Weights of a small GPT-style language model, trained from scratch on English Wikipedia.
Size: width 256, 4 heads of 64, MLP 704 SwiGLU, vocabulary 6980, 15.7M parameters.
Architecture: RMSNorm before each block, rotary positions, no biases in attention or MLP, untied embeddings.
Training: a variant of Muon for these matrices, 258M tokens, 7859 steps.
MLP neurons of a small language model. Each row is named by its layer, matrix (gate and up: input weights; down: output weights) and neuron, and shows model dimensions 0-127. Each number is 128 + 32 x the weight over its row's rms, rounded and kept within 0 to 255. Numbers have three digits each. A neuron's up and down rows have the sign that makes its largest values positive.
After each neuron's rows, "raises" lists the tokens whose logits its output raises most directly, leaving later layers aside.

L8.gate95:128081133141170088097129126126143106152147150079111186136139100118067081162158075138101110110081188153143160192112162135068128137090127158124156144146121121151159162139151124127139115155124122144127113149135099076112108148116228116138132137168126171129142157129134184078153095162137104120124159109121182076141140141124092110151099121198079216171132139118185108139129151116105118084170
L8.up95:120136066114099092144078158148118109137123146160106161135186140106108155115133173162127155141141100196102127133169176113154125208123125144134118171132133156117204192190157091117098092146133137065143135165155135122131132107137139155148164114127122180130178168181152146079153136185150109156100142063114213168134105191159094103133164117207085180143098090075154155127140126162145124109138
L8.down95:074109094122128131182153095109172175123111197109106117135122128092101126154105048172138107148095153083138193120144123108141096146115133090107121125088140084127126087132105114157121165179217147075130105097150089065171171151118161133190169101156083169121119124120107089113191152136100154182114118104106153126151109068130148164067182101103132149131111076078132098107128040158127184120153
raises: "y", "h", "ur", "ura", "olic"

L11.gate440:126091115107137130156126103100132163121125158120122124117122079129145109208121134154131082107136078115102056174119138099178124123102105197062117124105105137114142165088111048151160091136125167130135125138124122171142169109127091084152111172152125096086154205153122073164132143141174060139177102106119146196131114139145108087121163117163174118140203163082126093158135125195170158094074
L11.up440:122175111111127115150198137069168141117141143141121176089180122148166102075169090106123111116173070105116161128178115076137144137172148123112101121129064183117142109122094091132075129105120116121127087142187169153128078132073079147102084152169178122162177190156156132173099171118093157148133157085119091162093143098134121081143071109162116163161121081096111131195137115141124190105146
L11.down440:119129159106166141125189097147120137145100164055104150092137174143107144166141115070097143181175105113097148133159103146170144137138201145111105120092130156136105113158129102093164137227188143151091148110145117182108169107132167123141095114109183093195144127100154186179181192138138157171167174087099114101175108092151187044103128115104127114112071172103127123134140122151121045114170
raises: "CC", "C", "ID", "D", "BS"

L10.gate372:155079068159098106136124135111195146174187147151092162141120173062067169118113172139171104066142099103091090169124210111160083148090127096119149227100122116172123111118085152120115122133114121111174122139131126094137127122128140141142132120132113119138126160097090139116136169127187153155095134115164110198115070140167151121140150087153156093085089134073150117102134147111144098139171
L10.up372:150088117145138128130099114091123150133091112148116112068150074121218120098150099098183076112103127114098203146178163096179136133163062103141191218143106122129134087087132139115130113095133115109110127144196122136094092165132119131136198193100111114177138127116127087184123116130121169075076112183146169146104152157056127185165080101140169191117125135137081171133111123116126152098127
L10.down372:125140131181131140126167134060143159158158080095130087144125160146062168124143176081117176098146126119121157104110177150092114139120096087110110106144109137179108144103103126075102079149161206109156123138097119057133111128103118126129097212107088146163120170145125154151139125117142134131128137121123096186096046136064165117116091185132134098156122144145145137087145171131099139073132
raises: " had a", " appeared", " began", " became", " been"

L11.gate44:114106153165192164142126202126150147131165176145100221122136175191100087079151103160144117130140118204095157111151091138110182114159121094152114125118154141139108109105145123062174158061127165126161185124116130173117136142107117125131097124118127135112134144098102059133107115154141143116094104158118143147168141157169131090129147110167110126122142172119155114143057194117160086173113
L11.up44:069154106124167130177170124122078160162083155134155133117143101162142148114179138145145140122172140136114141079165113133146137087142117102183099110109167139092092113098136114119159167131144141173124139152107126123079097168114144089105118155086081126136045170103120066120147045143168112105140131123187179136139164110121140116080077107126141063114152086115085132150125163114127087136093
L11.down44:131134140174155171130151156190053156136134133047155156141101101113083088104177130110147152093173133122167092073103066109173148163175133070159107139090161161137175159142127099107136113153122154102112136112026134109158098169138122092126149128212107131082135108137092093127137096154093107107120124143174159139136133090129185041138177118089107126194116144161155167200140110167083149107122
raises: "ran", "ortun", "estival", "lor", "ollow"

L11.gate51:132114191105122138143160142095140165168112127084124117123093156113117123194147162142138083119098104109126140139145142174137107093168117111193141129149059082189117100149132166094137110039137110092191128127155126162179138125134137087134128136114120096124102151143143183192129147079173101131137059132150180096150064086161081135143117148176132134130095119124091108080113065148102182153150
L11.up51:161158111109121110128067114183121162128110112102113137098142109100120108132130170119141153123088102116125081089104118163077109128132106089124125161111094106152126118074148108152136146106120143083110115141128186111157100145043172160136177144118131193147115079168136194114090107098166171080090075165132052135168102097133149099147137147116089132091067102139119076186143127131144127063127
L11.down51:118161132179138130199132192089072138135091126053132149104105102112121140134124194128093148137131206103134139162166081064126139153099111095134180124111099176118131148130162165119157149068129113111102116142078151112152119095111096100134143132137084117085102116115113104172107073104113104167154108109126168097111149113152108096096128111072185160098169150071150079075111135214059097196139
raises: "’", "'t", "dom", "ishing", "ho"

L8.gate538:125117064143159128140120113146158152140117148117105217113166082115144123181096099116100126103121134157211130153147087065160089133162169122119120109116123137156147158137124140107141180135170150061123099179191126101143071126029015163090137112105114132146143130135147149117177058126146094137120100072142144134060127132099087160118137133159150110108168139127117144150173101168118179205143
L8.up538:093173152181070141106184087146097139124132118103157194148178155183189129110106169106086062123145154134127107180127122086107128135175136121170100133113159134132113138104128200118133188129168144100167116147113155106098111161099106074144161215100077071080153071127111157100181083139103113159169134131116123110113187119125076171106186152133075161150122143117127139182188076135112109145139
L8.down538:102092142100161177140144120112127154135182093100152083116095150161089148130179144130122147156125097123125109169185090128113099088059170130160105153076093094129167106087090062166073138157129101074066081147125112086159117183073158170085121167143110124133093160126113154120129159098140126138174122154152108126163062182106190150127136117163185143129166114147176140108109166083126190138213
raises: "'s", "'s first", "’s", "'s ", " elected"

L2.gate497:143132140163116086132107073072117146130134120156130195156087058102092149135169102094159124139133164125080155117142149129156152099103127115091129145134191112126142122109163143124114120110172094129095094201107102145131086125102077114085094074103133148095139093052162124057158129102129063112134134096141177121150116141154179112100106140158125187114139162122117150063128157131105155116148
L2.up497:125138198193105122119124059075104150102113074095102146116116099103106088167137154117141138143171126153113160159146132105156155096112125138081137173122155140142137126143151114108112095178152091114111118149080119107091118131094088114109096076146160111122153122095137122080157181081103130125172090135158139094166134144089213102101153120102118158108164148127189152049117171129117164129110
L2.down497:129124146135065149167172095059133130133093108143134165124124093132154112123101140108134123158168155157066152132140122099129210087134165176128158116117188137168109176099194131108120138184132108086161062148132121112137114140159130158116048105136094077093117101104117140069139167116138084098151152146167112127118166124090177131085111120148136185143188155130095145123113095125157136068108
raises: "ive", "ively", "play", "ually", "ing"

L5.gate602:153127139125144107134123174160127113149104161143104122098102149174111134192179142098198155154079107115140124178112122144162110085077130143124150156163107125159132161109113115134126164162066121107144113157103085124184112081180136120117135157142163164143162105143099111170130097143085115171213150134155118119100168112149098122140088131118151145135134147040138086077141159145177088132161
L5.up602:124145109159205156190138107131124085090132172131096073109105162171142114159154134058149140146123130106156114121069095135136121135120088079130134188120130104162140144141138122177111212087123165112093127129149141150133129078133146085166165100200149132088135150142106166158120107134107133171159112142204144138127101141191128120133137169110160160117184126115135083081131143150160133083157
L5.down602:160123125102255082191109074128113126149102097136137117122116147179090170168205170122103152105153098093178131162070048141164107112079144117121134119131108074106131132169179148157115107090087137170087124117089146077197145132141167114108162171112144152149147116189080146167108128119093149168161137152082120106158105102165101174147119137125099175124197122130132123095123150152171124187126
raises: "==D", "===C", "==B", "==", "==="

L11.gate37:107127145114117148145112120121140122125172177170080138102134134073153132128138150131093109140169087134113158131076161130111131129154086135112161099099217100092106100141086180189094155143186088107122167126119115116149155234122135114174107153156120110041133128080113128135124110101146182136123131109147119156162120163095079147068125157172149148178155142164170128081120130131119119178168
L11.up37:128113147095199135103114147183107135144184149200143150101159145132123125138162111172126178150160151086125127153157103089131119164130144098084148070123172099056152206075104129120119092114172106111112124133092110204136132241102127115110087143109221182161151103093191105183075101049162119107132150163158075106150144122194125082124105149056110126143112156183147116141113166090167193163110
L11.down37:109127100103106171079053134097143118119171156128109102145175183127156131106148091079150172113138139110137100158111142053177106134107127142100121075071156113143150067134061141170124164184159143079101153120151097113082144161132105169052177159140052135090164134094159089148125122120098153194109166084125072110166136143121117081165133119083136093096147144172091152108109118159107135129110
raises: "ine", "ines", "ian", "ee", "ault"

L2.gate662:114118159133105145111114082067143090080156135167067102104143102139112099115124128167110088088115095085139110150111064165143158102099127125177122170075111105123197116149070128159158134137143106151178124129133100155144124095100108145156150121158075145094101079094133105107131113114102108098152086117157194146128123099167085138119081118139226082192121134133174080129158125104121144076160
L2.up662:080141150111113098111105096062189087095179113161070073102131112145135100126113113157155104102127122066147087125120074136171169071134137141173151162099115141100190115127105145136144113112127099135163115114136097128133091130110096174100156099143045124146120131089120145094144129104107086090181077140180161124126184110170110138163078126154219077166146171141174086079135117098112099077177
L2.down662:111134167146109159103148097078120073094191169131057089127112107142150116128182162166126134143135123094155103142123126121158196067105152118118126150105074145134184113096148144215122113132171090154156104100117111111140113154130079157137121077082027140101118076121100129086145149155088089129131064127181097082129152099192085094143132101141185109137150132167196070079119140113100129080146
raises: "iv", "ained", "ades", "ains", "ent"

L3.gate702:110106127123118186117125106166086160201141066196086089112136107160126122150123086142138087116149150116132159116095092099113160158174127115107127106143153118152128177141157094131137084172091127125127166170187165111118139190085162103103142179123147111090173132130090158075134103052073154163117120090150124070091109117130170141109144198172194090151150149132150154133121205086099172094153
L3.up702:093064162076098187118120136149096138176099027194062140124150126180156127171139099137115093143155130134150212127134136080135128183167168125118123135108133123138149185112131032138154127162116144111104161153152138124151175169129123096113122132143140118119162129164148136121074154078062177155112147117152089086085110105093145175140153169125160152123181158155149175125095202112110111109137
L3.down702:119170151090163184167102119130080178148149133086135052158098095162173125104104123097128147160168097138141139173123184120142130111119162117144076157127119114160071243089182074162077107157140128159058162140170160093137111143168135151095111139147074135162107123166147104128096115122113133138124120098101095081099149085099119115147190194158173124144168119146177111138120200107142092081117
raises: "and", "ock", "op", "or", "ory"